MLP neurons of a small language model. Each row is named by its layer, matrix (gate and up: input weights; down: output weights) and neuron, and shows model dimensions 80-175. Each number is 500 + 25 x the weight over its row's rms, rounded and kept within 0 to 999. Numbers have three digits each. A neuron's up and down rows have the sign that makes its largest values positive.
After each neuron's rows, "fires before" lists the tokens most often just after its 100 highest values on Wikipedia text that the model never trained on.

L9.gate212:539533502492524460503546464519495488496495483489569520526525502485515485576473525492496503474498487458497507509485474521513501452507521471468518519475516482492497497483488469487432483473496529448536483490513526541509486517467475486526531501515478503491500463467542520510490519522507511516
L9.up212:469504483484504510495533541522507520494496492519484529478499512497486459467539516498505505458456507524516496499482577461498481529525543460503426490517503498490508503540509498507505491489517512505523550520492486490515480482543496531472516492515476521500523531501458532537470488521510507475
L9.down212:457476520497477476473442482493480518486486484485501521449486534525543537477515474520514522480497496508532441509485503511460462455495495491527527471488518490514503502504502473503493517493493479518463503520502520493509427504489531502445510499495470522465525498494527558530452510464504456490
fires before: "n", "m", "ide", "ill", "it"

L3.gate481:526487552545491561489487449503519485508438481492522560499523492446487497479497501518533517460490536435516504493508491531487502479530509514493456499456483473454496501472516499509473505507515497501480482517501517511510461548470483549528469489486467507507519484497511500532491505505492480509
L3.up481:466518490486499497534527449504548525480561513513508532464526492486538492461516504479515496484476529474448491436539510458509492502475510467489533495501477482483522504512520511463484527519527522480495562501455511507497505496505507494521456502507495559502490489475500504521498535486523482488
L3.down481:501505527504468513502482487521505511493517481481503548472491536491534487529479491527495513526508554476474541490483485491553460475549526535481498462467507489483513519501515482507486531536538507487523522476456461466479490458458446521513478509468469502504481474530510515510504531489496472453
fires before: "ec", "e", "ace", "ons", "ort", "ac"

L9.gate257:499538501461516519494537501514496470474483536495502493512529525498459518485536481488489491535479538496498500507528517478505498550481451551474538557491527492489523478508476509520519519489465475481453479533529533490482495485476509497482476546512545524506486501491491476465488499505500528476
L9.up257:537483497498488457506531528474471504470461479462493488472541516500470497470486460498479515491533480488488542476538535555501549516513492482509506488516521528550490506470484494489512509521488443495525485521494475508519531495478489517536474535467537536550481464478469447469507486498494515496
L9.down257:537484507499538520492472480516461483477449509518495502536495550468506477526494518501547505494486493499492512486514489521521481471487499478487480467477525474513533502525475511545532455527471509482499534510485505505497473479439516516533481509479493505532483486476504483468519501516498478497
fires before: "n", " of"

L11.gate8:487510490485515485481464502455521482470494511508479542504476510540482531507522481470483522463456468491485488509476499514495503484462510488456484527503500525480482491411542523487526511522477488508490537489474501532516455510493547494480493537510516484527494470528511490511489512512495459468
L11.up8:493554497530493516478490520432510469497515518458474490477484491541470498478474499498505496508490479509494471511473522450553483478514496517491520476493507494498515481451512494475514491529491530472501525493494500522443494511528510508522501490493502514513530470556460476512497540473493489484
L11.down8:487571520519512510503508470438503502473519473534490503501426511510529494501494537478520531513482500507470496469485510507543502527505523499491535472582495494490486485469514486503545461491453547538488500487478505502494513507523531495463475509489450494506517457501508492505527517468508497518
fires before: "g", "c", "ing", "ac", "enc", "ic"

L4.gate264:500491505481521475498518486523480526500511543497463477549478522477526510457461519517501536475448509477510463513526543538523531523541479467475465567504498473482492515502525518477511498489518492495508546473539509466505528529503539478506561485508484551473511505487503468519490514534550522491
L4.up264:502491541532540494517514463528491509531526515499465457571478520500534548456452513496490517523485554484476480505543537545495501523507482497477478535509485498523532499510540506461511500505476506515510525538499506459529543523483534477505543472478490498496519480515508490484511489521534497478
L4.down264:488545538511520473450512516506513498522485506516482427511491542508497493508467482519525494499479536508478477509494515506465501506485534471488496512535494501526526508471482515509517540489502491547471525459495512470513443475478487490471485510547522515512497484518496494472481472523494488471
fires before: "ork", "ear", "oun", "ou", "am"

L6.gate394:508506498461478511488483513573538562542457517487510537458479484508515496497460528507520526513504488512501493519457518507559475516513493506531502437520515523545499539421487468518504534500540507542503475527492513481510489546559488474499489503490499515506511508491524532529548532486473512495
L6.up394:469505501507490552517521520555539517551458485522513558495506475516519492524472499518495513517472494530499505533470552489518489489518521515519530464486531499512464515444500479535515517466531481549494472539486487499538483551538507478493496521494494519468571546491509566501517511491494466510
L6.down394:465488480519458473523495508498540486477461515489529475503476514509514515503493485505498463507523517513438544501494493512475502466519529502501510533540491497512541486537507518514521498517511517468506454500446523477519500477481522439507434498475461461520463500493521521482516489493479497522
fires before: "c", "p", "t", "ec", "ch", "h"

L11.gate125:513479497456449501504491438460477508514495501522456496487510471498490458510516508513507522454459492485501513497463528484491511512520458513499509500482536519507473492532531484453572495478447531513498467503485478476531491531523501488550538517504503493521475523486517494510516534502502489539
L11.up125:519487538488473506513533469482520471475493476470487507503493465498500481471497505509480515478482495461483493501515513460525477486509439527469539508539527486533488489535532510463506477502446506528503472505444473521512514537528508502547508528506519500511456468484477475519489505517483541513
L11.down125:450565509508518528529510474480503502500514521506494516534483469515511494488499515460514508497505488506524551480466466504519517491523492562505500465561494464490508474482495485477491516566457486551469509455494444504502518490491497496523491536465498496491497492512505516514497475459512473496
fires before: "s", "f", "st", "c", "d", "fer"

L11.gate29:451517493433482465513478474530506519505532513478480521500521516506495484478498512505476472469445537500477515543515529461526515506448519492507494487535479535482479561508494498464508522480524498498434573543489469485500489499491553481461530505520543500486514466491509486514491522500480477515
L11.up29:500496488523479501496490495532505466483535545489486511519492466516540542495489557540500525484443544515500493444543506497482503524534495450465477494514528471535455532477483475486460511484486541546512520460523504455471497521517478433492467518540487524485538485460492530502481504549492489508
L11.down29:500517523521493494521533525495482475508545554482493483519481513505511507494527500500494500474481526517502517498523438478539524506509481519474488516560483530478477495490504518473460528520518514525465480490462475523498522461471492498500538526489546540527500513502519478528495481474497485481
fires before: "ear", "oun", "ork", "ou", "outh", "ard"

L12.gate489:478556503503477496527483491476481516503511520485480510463511481508516474505498544547487511523492498516467509531555575520538482457474494432490527499466516526510539531543490480512487502485492478543469481485530493496513500514522469483507504488536500531524507512476496531509525483502530504475
L12.up489:503555451528482496525513475468487485541472500482484501506513464457533523469539503485478470515530464482514513511499525517485501481487548478465504507488469451467504472474503512482499506522526511518519490520506513488493472464490468525494532468528448511446512515541528506503524502479501519491
L12.down489:495571499541469506519501494527507503466495491508504507494489524484513493509507481543496494457476481532467508500474521544513515511517482513510478477476487503512505511495505507530463548518529497493477489513533524540540538532463520535491550522536463536489507489526508476459493446527482498455
fires before: "ord", "og", "o", "re", "om"

L12.gate337:474488490503505480528515489535466467521541519484473511495480506531517478473485507473495492477499482526537460479512509482506517517525500498461559505498454511529503482470476498525482438515495529493457513480498492519507542487456507520521474483477510502533459522514512549462494525514463516467
L12.up337:485478474485479501450510477498459465520504523454464510473533558462463459487482495490476504464489497512524489444517541516505499550495483488537560569535518503527462485519579501494515493503501486501493529509505477461489533508485510493489472511478518469495488504481490494477481522500469470522
L12.down337:537553491499525556505499522512550470476495463532494497520487496480507531536514525463480498516542506511477514496512505517486500533480493505508511471548547523474508512508472542487502473510514474484521519549494513478461511547498512561496556514471453511478472492517492464456500524470461522538
fires before: "y", "ing", "ed", "em", "n", "ic"

L4.gate256:479503491512521481545515493522512496506525522511489427488467529470487505446494559499547524482453529527528504502492567506504493524512514475451507474489497497511519526520476522482515500496532547498463555492496500467514487528537486516488502504486552509509516463515534505527514514513504467480
L4.up256:499562463523534494528535480513495518507552510512483486484510540467468514467478520485528527469467531528483499495487539491520493509483536495470507487479521513506515529541485539460489470514510541475475545485502497493480471521506505501491523511490550511488546479525522483555537510536470465486
L4.down256:501497469490501465467479465519527500501517533517471480508478510511492539452457536502505495474447536494450508483524540488485534548486512453499464466508484529544494496473500511481454514483498527527458501478481510505504487500487511455464512478495521543490503494513530518520531518530510481482
fires before: "ork", "ard", "ear", "oun", "am"

L6.gate390:517498502511500483483478452524480494464509508508463479520508468524500494500490477503471525492501491475593470549481534477515469494497527479467521477501552500493480483527506454560503509481503498512501499463533487458493493499497496451487510488487529454498540521462504537484536509527497471523
L6.up390:504480534510436477503496503457518491473503501497513471511519504486479468512476532496502454447483497480518489503458538523476497508496514508471491526457495514504460480530525461514537520507482554509461481497490408521534534514527549501492513460497491489478516504489493500501428511479490477547
L6.down390:548475513493505538526483453509528521466481502476447499506455509522473462503516503548478511457508463520477520489454494491544494471514489520502538509487498456488524510509562499502442495483504490484478510498519479473511511522458528514524472492505563471504584462488521495545522449492508487494
fires before: "s", "c", "f", "st", "n", "d"

L2.gate365:480437503501481494500478454515486491457510495491443495469507508477508515502499458503472490484503493484537511526476515484504527472510494491489489504495512497465519474542508485512462561489539495483481487494475466496532513501521499497463517502492478518479506478517495529523519490490518507540
L2.up365:547471508512491545499438466447451479531512503494470537515459502436541521464463497546527484501483502474502488473500484475509507527479507509458480520500546495471539461476553505493484524502503491537500496478487466509508525515509523489483475465496462461503493495535529540503481449462532479538
L2.down365:551492500517446506480459429528446519558493517517467516537476462460482550476459528498524462498492506461526494489513519505493478478516492489474509550543531515503536440496508508486515518522502526507488459504459489493484537497482508509494442476485511500466534491475512509524488473484530428510
fires before: "d", "gr", "f", "v", "j", "t"

L4.gate325:495529489500493513534515453491519529486514514523472491514494476472521503481505491502531497478534476493477516464490511507537530495486503467494495486503492471456429568487472496534533534496513456511492479517470472513466511532540529487500494490483515540448495535446482515535468446534495464486
L4.up325:478524526502498491487485478507506503468511496506466479486554527522511504527487486499507511395512473473486514468486505463535488507507494475494487516465508484475467517486502506535478529469459478486498505521449528495514499487482542520485496501482518490514475512492468537537532436483482488466
L4.down325:482498527515480526499473471499498495528481543502519492505513538502531471557484461500504491480485482467470555507501458527508503517432523498479468489472497487510511495523475511510527514505511491499499497544502553524504501495478544494450486493497478451515496490531470482537518536513498454514
fires before: "ing", "ed", "e", "es", "or", "et"

L2.gate416:454526492531523547537516502537502497520482517476498449490485518492459450513525505511509488505480483520509528514492511532509486458500503505507503495486476527511532463474530551459466473510483526469485500527484503501511528504498517495498488502532457496464486450463512526533545506502537492511
L2.up416:526508483509479511486521476568480487476531483521513523487499521458467490541476516498505503443506469507493511526478536483532461504486484486515535489450511440539502496498521481463475496522492484498515464526474508479511495482525533556468507526483491478473465450487497523485501513491474520537
L2.down416:548515489479524492465502481530523508441517533496522541466519508500501507531466502509509520443498527445502499473476508535528500529500499484553500471499519491549510491525495467446481529493482532505522452523441510478503472519454519493444493543501461518503496489493515537490486494521459450523
fires before: "n", "m", "e", "ill", "it"

L6.gate288:507482486536509507498525470507520486533490463491476455493481519509492479531478469494547517480522502531510466521483494527483507513475462490475515498473477485557484491485511507523481560495516497503497499503501519517533550487539513533488455500513477475522493528476486535488506457519491524467
L6.up288:565498507474530525509521460512495505514503457472484516552492517470522513483492479521495482529543491521485500507485462486503498476505495558457538453526529504420477475519547534517531491469515513484486523475499542473515473474552477488485531477526518499476490530485487482534527487496557521500
L6.down288:533484509531497492496438474505498487487509468445493498474512517492515478495506455461548531506512497493525514513464523490462503519492471504444503480541464500496493508520511496524483494540490497489461501481460534523524501487529480484540483493502511487482515533436496502518493430493549522510
fires before: "vel", "ath", "b", "g", "f", "v"

L4.gate15:483479556466494486563530477522463472478495539456535507492530518540505491504521501541512534507485564533501472525522489506480529491489508537508510501527495509513517546545492477497443532503529494514502491526507517511510490478528498486501490527537476512465478474504469485530510523519508529507
L4.up15:478480536456504540519511446545477513475510528461537490496536517539495518502504482518509521494483530504481489512551492508476519516473495516509483515507492487489481527549500500504456529485527525515510497524499491551521508489523470464499510512554480500464504483474450505506457501499503522500
L4.down15:501506472476498538567544477493488481431496505490522507498492521474504513490485486508478530511529482520504509534520534525528486530467482547467518484499494464521488507462532534499472503500478532540488518493477557501496512477521492515466550493470475525514467524482460470503506481470491484472
fires before: "|---|---", "f", "b", "i", "|", "form"

L11.gate148:446474526499485514479502468513500486523502506478496526523524508556532458490528483501515526505478452482482512501480487513532521509501528460520497488491476492501496513536483516501504514494449500486443496536548526470476519546508493518490526523475506500500523534513537516508493513532491490448
L11.up148:500487507544527507521477488491474464507563488504492516479508517464501491491511490502488530446529523500513508496505526512539558479521485552454479547503497463494465496519506503489525505435482480507579506528520467472535510504499484527491504505489482505429477521537547497500528501529522487475
L11.down148:528543496475508530506502515464446525520476495493498519480478491512542519511536496503521484498481497502543485560465501526501528527536517533536511478528499530525470487483508507499498505489471531536506537499543480482497520492528505474544542475435479564503502507515529470509459501474480505466
fires before: "ay", "ace", "t", "c", "ac", "at"

L6.gate164:520488504525522475506486460532506448530539529504528490481471524439458484499485501497521480510482561520537514515517519497522485502495530528491462504515522500513496507494485505480493522488469517483513452537512459484493480549526465510515490502524492510497503467472490520477511517547512485471
L6.up164:529527513502509519499536501542472501500528520567518522498462511478512488503474489500499506513481538492507513515492506504503491525493550471498505489516525483509474480499520514457449511455527478424499426498552439473505514493498496512483475468496513509512517515538508524492469490499488496460
L6.down164:533485503454513493490517511470493483511507530495518510494472527488533489489476530469502528480486507499502478530473512525498500468440489470460454497532511533527500515521543533470455506508546459495491464475455525531492535459443486521487479528507473476472528509492484523483496508489510498507
fires before: "n", "m", ".", "e", "ow", "ill"

L12.gate396:527516511474571478493507485520484515467460509486528466499467484510499491507487500521485483480498527520514515503524525524484511455487493489497514457474526471491493511486520488467510484492500482473487503521501476525525500468490518499514488501501563543483461463480495477496510471507454467424
L12.up396:482523550503481510514527482540501537494486498495527484535518528472488542493463520559480512527529509481472521487479497535456505481504502498490522506525528475479523483535481490448512489459487504445497505510484448551508501465491512498551509534491540522530441478512531495467492478511467491504
L12.down396:459513521485542494509515507500454538490498479488540525501465500501493537492492522493458469488471445525515547513508496534493480466502474477489525504501529555476497492505485437504476505515512468488531490479530498546465508499444478493498498513437538495548489484500495435476484518506524517507
fires before: "ic", " of", "y", "9", "8", "s"

L6.gate302:497474546469501457542468498522512539490531493505494511502537485514501501456526505521498539483488488503541522501492507453473519520491450494513522518536519501522526527495472445485510478493536509509478509491545522552529492480480561473512531518532517530469546511481471466499499511498524524508
L6.up302:528488543499520520472509485482517492463479468470455499503525509512532456441526513503514531474489471518503496524436510490483514501513497501470483529510534491554473481492548476506489537485498484464507452530540481529494519541512539502456505500461515508474532511507513445538509523520544513498
L6.down302:519501559530497517487505484529475495499438505512536479489512510519541491495520480499451480487511529519440454517434503453512542517504483495502485483518536504497495542525507506503493501500466465500508485513519474488492508495491514487501502491514488479463502470485524530522526511526523499582
fires before: "r", "in", "s", "ain", "n", "st"

L6.gate497:498480541486536522534499506493523491457454527489500486521491480513478539495492490521476501460464521541524502535494530484520484511492510521503605530501508533497542515489518502491465512472487467520517515510494509468494478487483533470514491499505531520501503483497522464496532498503532492526
L6.up497:484509573486493475503482506487504493466468528471486472460529490518475527493465530509466523480502509491509504483460529483466524490509494517504538529519542484551509522472508459484480500557539496503477478510491491505523526530503533503500484470464524484496459505548533475512530493507468492544
L6.down497:491502514543468498498501473459551474472492482456468501490500500522514524497485495481491515471507492500476517515484513471491478505471493496511531532523517487545483501482477431450491523510473495508543469515531500519526526499438493497458493478462547483538519520478509523512513510523468473499
fires before: "s", "st", "f", "d", "ic", "c"

L2.gate309:526500499452530507491518520475473503479521495498498489494513507474513513492481476488505512508465456523438533454530544442497505520426508557456473522506472514467493435529484527488483538517473510511481528449488546497449532501469529524498482523496474494501485498556512497485511489511466437505
L2.up309:515505522492514482511525505472480537455493509517487501476519548466444516506512486520466550468457448525479490474504531495473466524476475526504472499495482484480507430534477483492474514551514518465513507483456530547465553514466503494507482533480518486491488490533498468500523504486442503500
L2.down309:526482510514557480497481493489505513516498486495498533529529527492507485461505487525548551525469477566491492520520496519478492521488469510481557505495489481440525471508466472534471501529465485482505499481509564525474506507457558476482486454485518482459538476502492474526489551506476487492
fires before: "ed", "er", "ing", "ice", "ision"

L2.gate321:530508500518551501489512504517486490501491513462503468511539494464508477535523498520502509443482483494529491460480515497485473483502514448508509487475502478488536473495520523475467477514541535468475520544512481458487487503482503557502482513509449512455531502481501506530503520501487514465
L2.up321:525539525510536520477525469548512472480515495437491470533524485445505498524512490545498484487468525503491511484480520502515448510511526473512508516511523455476535509510511523484491473505524538514537495544474499478527467492482521521508488521492491492456519502499496507507489565493488519501
L2.down321:531523517476506508463523513511475507492522515503529502517517530510504480510533536512524518495473512445488475492438487516509463470496546519543479523504526493502514469508481517485461488496536527492452443512492490515494450515495533551483510513490464525493578466518499515504497529528528447517
fires before: "n", "m", "ill", "e", "it"

L4.gate330:555521578507539536482496513498494474517498514460521513493559492516490514507505487498521509491506547512515520479473464492467489501484575494506475495494505479447497474486505478508464473479542482480487498500485487476540464494520507537507514506516516489516459503489507462519500508490523525501
L4.up330:510473539533506513499481504500479474487505523528524544529565481484492505452479530513495507493468506501570497492489475493534505502529566481521447536496508518500535458487513499488445491495523534470474474518465477447481437480497502497488504488511494509511506505475520505489511532501517515517
L4.down330:472521488506484483518516486525511508500528496501538518524517503448526492522584525490531532510475525485511474502459531530488471445496559526567517503572491516477480454522509491503466484497523466513503515498481486521508433507499480507479499522564478489495500457487476509511491519501486484500
fires before: "n", "m", "ill", "e", "it"

L4.gate209:484482517537533509500496483499499515489514473474492524518507500478490446481482520543499548488514554461562517500446507515504541484504478506478488521496509474523482448500545488456490538558504515480507486547501475493501496543486482531534480493476481537498533515532480481510494507530498505474
L4.up209:496488542533540525515499487494498515472506511468482551504478490457478461485485512555483530471503561465547515475461490501487553450482483490472491518505523456501515469502545510453503502530474509498506490526495487509511479554487501521521471479452481533514511474522497468530501503524508526490
L4.down209:487499527531535541478523479498452510456515520486504500550456518514476519547484522545507499465536540510528528530445517492477515496515470480480495546513508473468510449502529523464455510511482511529498482472534490513544505486500499494510496522499491516497459486482485503499493515492494461507
fires before: "ace", "ac", "f", "s", "c"

L4.gate284:475537500526506490512520489504495530498521513464458499500503525506533482496521494525475480525477495496510497503471496513530503519500537454508488479483477466468504483448498516492455501540522532490479506509506510525514517493493518513544518535506447535445513468525508434519528499534502478462
L4.up284:562517528513557504491561458512496473512526530467545458509496503502501514480478521514487497465483501471502505495492511486516466517468510475484471507480497443477503475521556472471502485509494529490478499509477525479542464491514528529428493508529504505513531484526525462503508473509507446491
L4.down284:523502531504524500480528486538502476487514526494554510489490510484540488505544526481504527504511498495514525510488518541488492488483524504514468510501485479485501509507520495455490496485517538501480450452505515490534474499462541534426514487516464502513520476487519525496491492526509441496
fires before: "n", "m", "ill", "e", "it", "ar"

L2.gate266:490454492503485498529497498512456485522467509473521481498506520505515508533522467491543519482524536551506460558520466498487521467551453522473482447504498475538490499540512505502465508479572510486514488509521547501542487503535497498513520488530501511471478499504503519538514510516517539480
L2.up266:490445484502497535498500471489482521528497511463537469497499520507507552494522472509511509471505523514486481550513451487473483472524480531460484486511502489523494515539506479497502532461534520486524511518516562523540505502521463521517527495517480479451471493504485497541467491532531497484
L2.down266:511503483488505528521503485498511495482437514485503489474475512486539505524503492491492537485534515509473473566504502494509539495477485495476468468537475495553472520526517482516429536498507560533510522514463546528547525489531470527484494482483492491443489490464485518514478474511498528482
fires before: "f", "b", "i", "vel", "form", "mer"

L2.gate239:480490525497522503520509466525466489479475518474523489538522490500498500543524478533484527504476511503474487513494482522457516489479477529502495502505499484522483515558504516519464506482515527486528470491503531519532494485532478501472502463515506496446451490485463482534461480503521521477
L2.up239:508485506510520486521490508513471475500476487440487486518515509509501523498543479540496547502493539530471502536487486475459519469469480509503468439524524463531496529561510521495455495474542493537545482496517504517551489494500488537502504498490499490408508510479495481552504493495478526480
L2.down239:514481521484498511548500455502507475504452492469477493509513506477502526523513499526495540481488516546437487541523493492504491480508460529485493483501472500519497485530479491529455529505456515528495549494499487533518518523482506507489527481458493495486470496459464487524466515503477491470
fires before: "u", "b", "le", "ar", "mer", "any"

L3.gate101:539512487526546494526511497527523503515503535489496518522554494454504504480475521521485500502475499493541504511498518485477441549527515496492505516480531486485505474501481503508528471504525527489472471535500469492490442504497493546468498492496508465516518497448514481479516537480523482490
L3.up101:504498512528494481528515445529518501518499512485492510505542520511538503493539486515514504502485511524468497485433528484471475520465514504520533510462522480494531485519480489501489473512506489484520532529471490485460500489474534481482500540519521522484534477525522500520495513507507511502
L3.down101:505512514502477497464506493493520471498497509507531540487540531526487497461514539480494527489452549494476480523432470535487488489508467542527464462500511466491554535518489469450520519533501503502516460493474497480484457451491521519560494503517500531516510512535528523508507535525506486485
fires before: "n", "m", "ilm", "eat", "ill"

L9.gate76:512504519512524539518501439513491460528503508546519526478453461495482523518488508513470519497501499487477539432515552525482500489481528513482463473542504507499471518512525508506522510451499479464488505488515514507494475517511497502516547517465512496521486508544512475488517459503484465509
L9.up76:524496515474556490509528504491463513503538503507495478507497498508480495495514504468511494480495508468503478514496525529500498512493516525491502527496518461485512518510468477549498457490497506504513490500446486526497481516508518502543498492507533537537490507531496489530499492487463509499
L9.down76:501467548560499499505545492486510535476505480493482482534490487521498492515539515506505536478503503529479479497451487478523492460480502492477462486462495496513485517453535483544490548509512494488466509483478530517526474453489547430473452525479496495509506489529513493514480544470530495509
fires before: "ed", "it", "ition", "ent", "ing", "er"

L4.gate327:477519501506499474531501526507524491510479522481537490435492529498535482522515487460483491476554469519474494533492545512479513482491522490451496458497479495490496540527481499469520524481502510506475522536512550543493516529525493515483530477506475493509469529500522490533491533504528551475
L4.up327:470520463506505465537531485487495501515485527480525501471495503521520497508518494426472489459513500512472458543508548492473503466495496466474496430530510521495468526541482498491502513463488519522488554550511507531532554515516458509489496503515510472515484507496503536538466517490496522512
L4.down327:514473444485487488470503532504522506511465546479490497440488506466538521543483492509502494492512489522514523535476520537483504470482520530466506471552459502534491472537507506478485525520493494520482483492527524484562516462509474454462509495493469507516495515508485459457471507520502534479
fires before: "o", "ame", "u", "ames", "f", "re"

L2.gate367:496495476492451485509523495503512457501505516487464490514495501536488531494476489502542480525534496542520487484504496492454495489498519532506517475488495497485500455484520494456510545480559505518485492491516527483503509512498476499493512496557533471483473537488507545536536502500570464521
L2.up367:514496472496455496520537478528468475506489491504453475493480512550488492512461453461530516516580469540493487477492475476475486509503478528474512488506503473504470457463516503491472522508535503485499492481514509512534486493503479518509522504536506469488480500501512503546521504501507463512
L2.down367:520496489467470481502519486464497502504513436474477480524474531475483502474480507509562507513514497533500476495490529489475505507519433515449522488496495486473498476502524541527469536496505507504477500501498516528508487494519506492495491516507483508470496556448464537498503450533536528553
fires before: "vel", "ath", "g", "b"

L11.gate166:535505478511531500475502487455503531482478469482546516535466467489528505474513526533498530509474522464482498504524479494503477483462485509477532468502500478503462532492497519493509514529529494501490469469509454482498471487534451536484504519513463480528483486540490513563483512524495504502
L11.up166:520505520517502505466542491462490509518478456478536474487502471520485495485507501478513538529476502499492480493504547473473482515479474504529523460507505490520442508486466511488512489489519530481454490494485479530498499508523449529481503542473456439496493485564537493529487497519491473526
L11.down166:505495496526498490507496471470461520539459510472529477521502461439523535466526482495512479510498499463451469490481471517505455514494506517496553502574500479517466506517478507497515494505535492513493442489495522501526519469501472541481481507494479528460513461510518511541520523526483498498
fires before: "b", "il", "ud", "hen", "hn"

L7.gate200:507492473519483487538503511572494496503507449517461502502448511469472500521514477500495504472505563509507493491507503507510551485509459496514490504498467477513546516490541506485493528533518498516515469488494512484522492517481514517527487510494477501512541440549519507506467469526501495524
L7.up200:485556517490505488583512462503470480502511473518486514524490544494469507489525503499506515431516493523525503471477462490460527456528475501526512518454489512504527500492534511498463541492517498530497464504489507479516507513488495519521469529492477505496530437548516488508503492478535497500
L7.down200:532523505478460512508494482502475493483487522515475469466474463491539532481500481485514487468514486489513494521482495551502502509519486507507499509532465499494533519525527473478526505490472531498495502535485484483580577495494504499510477443492521539504470474456460511491514506496505471514
fires before: "ul", "v", "m", "t", "-", "c"

L12.gate476:505459506503521497542458478546551508524457512509486521518502434499500504515489530538511502496512471507460459489482495480479517511507476491485535505534496526467501510519498500505521495481486494451478521478478508488522474500493483547502480510477515488533494493489487497496575462552456476488
L12.up476:485513529487492505504514485500502485491533511529483527527463493520546478519471447483471486486505455489510483510498502464473502480525483503464480523562469488490495510494524478543534470452522459487526521463499500522502516499489534492488501478440495534529510519467518527514515509532498535540
L12.down476:508528542510480530512466539501489542467471503525486539499460481538473456517517478469505508552536475499491515531452469552516448540537528498462476507528499482487482478507487505538506481506474493513514502462470509543494519496449563453483508506493497505471534487504508550530532485474507481489
fires before: "it", "s", "ition", "e", "ited"

L12.gate108:508531500525467463542465493514537492454499499504501478527506513493521482557475542503484525475473475506477498493512512441481487545517497517478487471518464500481482511533456510501436515511551524516511529514477492493498528485514485475514515535471484525537465483489457488506512492473559489492
L12.up108:509468496485470480478498469542538523474490510491479447487503499475463483443492505467524485491442504532492462509550510501488520551510504493482446471547475477527504501523508516514501522519484518473489547485551511492484463486519486495495519535468471496484507492469495489496510528506509487471
L12.down108:491468520486509525498475485461494483494513512512490493496492526541520485488476481506484484508514515469483543535473525457477487532483506469528448527522478521515475513500439498490485480491522549493528542518493495494491451473533505500450528494500499519501536476473519462567450450505508504509
fires before: "ear", "ork", "oun", "ign", "ch", "ard"

L2.gate2:518510536479527513439470455495503501474524498500506532533471512487500522468439491501492520495515510514510497496495467519517521536481509465520488483499477481524507486489511490534488496498484516481475516506490533528488484491562467506506493471482476451490538517487498560509548472496483516514
L2.up2:512515513482487558506477446498490531496535481529497501510463526500533485496471496488493546506511490519489543497479511537556515530467480491484489482492474496494465489503523515496520512509495520526490475523483506516480511536500455535505512500489505432513547486509485561544489457529470504507
L2.down2:456470497462509518519477483528510476455485515511461562562510535506549507483465485466516485501506522529484488461507484501534532534472526466514494521488502489537475506483529484545519500546486512481494499516477488527520534490528529561525479476499464451469518521505500549541514491519473516523
fires before: "c", "g", " R"

L12.gate27:544516508503481507518500527517507485482482503536508529525487506490500489464453483492476485501519499493511464448472468481525504497526489492487536547488486487495465471431474526490513498488518496446476494484531498494472453516510493496460503515483501504501506472525466474541493484501473531475
L12.up27:532499496471503478520480528530541483510517526532536513496501494505459504509444521514439513539515484510503462466511494493495516504503468510469533504521493493543503495486502512520500473476589528506441506516529552515505505504497505468478525487488501492494509546489480504508534488477484546480
L12.down27:506492518505478545517490525529561528445509487513475494524506517414473491496428499439490522483497532477482529484530543548488487542509473491502510504513515512510533497530486482516527445469542483503505517514494505530477497504518477467490523493457509512503547503488475451530465492441489510471
fires before: " Pro", "ure", "ir", "he", "e", "our"

L4.gate268:502463502481500514525467513513496519511551545494475485521487511467487517451537505520471515436476468493532497463524505483451491496514524459444548519515533506506527477507475513478432491525523491461463499495469454514519535481478526507480502477495494472487532511489517528538507486453486487515
L4.up268:511506528481473518514469482543460507479536526470481537534469499486498491482527481525478512467472461463530480480526499455451492516505510480468525480517540519492496472509494559490443509553526480472500523485468458508501521496476548480498501491461524510481531514470512529535464495486504498518
L4.down268:545499544479483524532494487485490504515512506477542439556491483482532524520517510528524485493478480460516496511510529527451486483545514492475509523473493503490505470516510507502471499499506461503493491519497485504508534515497497491508485471462494489453523476474461522535493473518558442536
fires before: " the", "d", "gr", "f", "t", "v"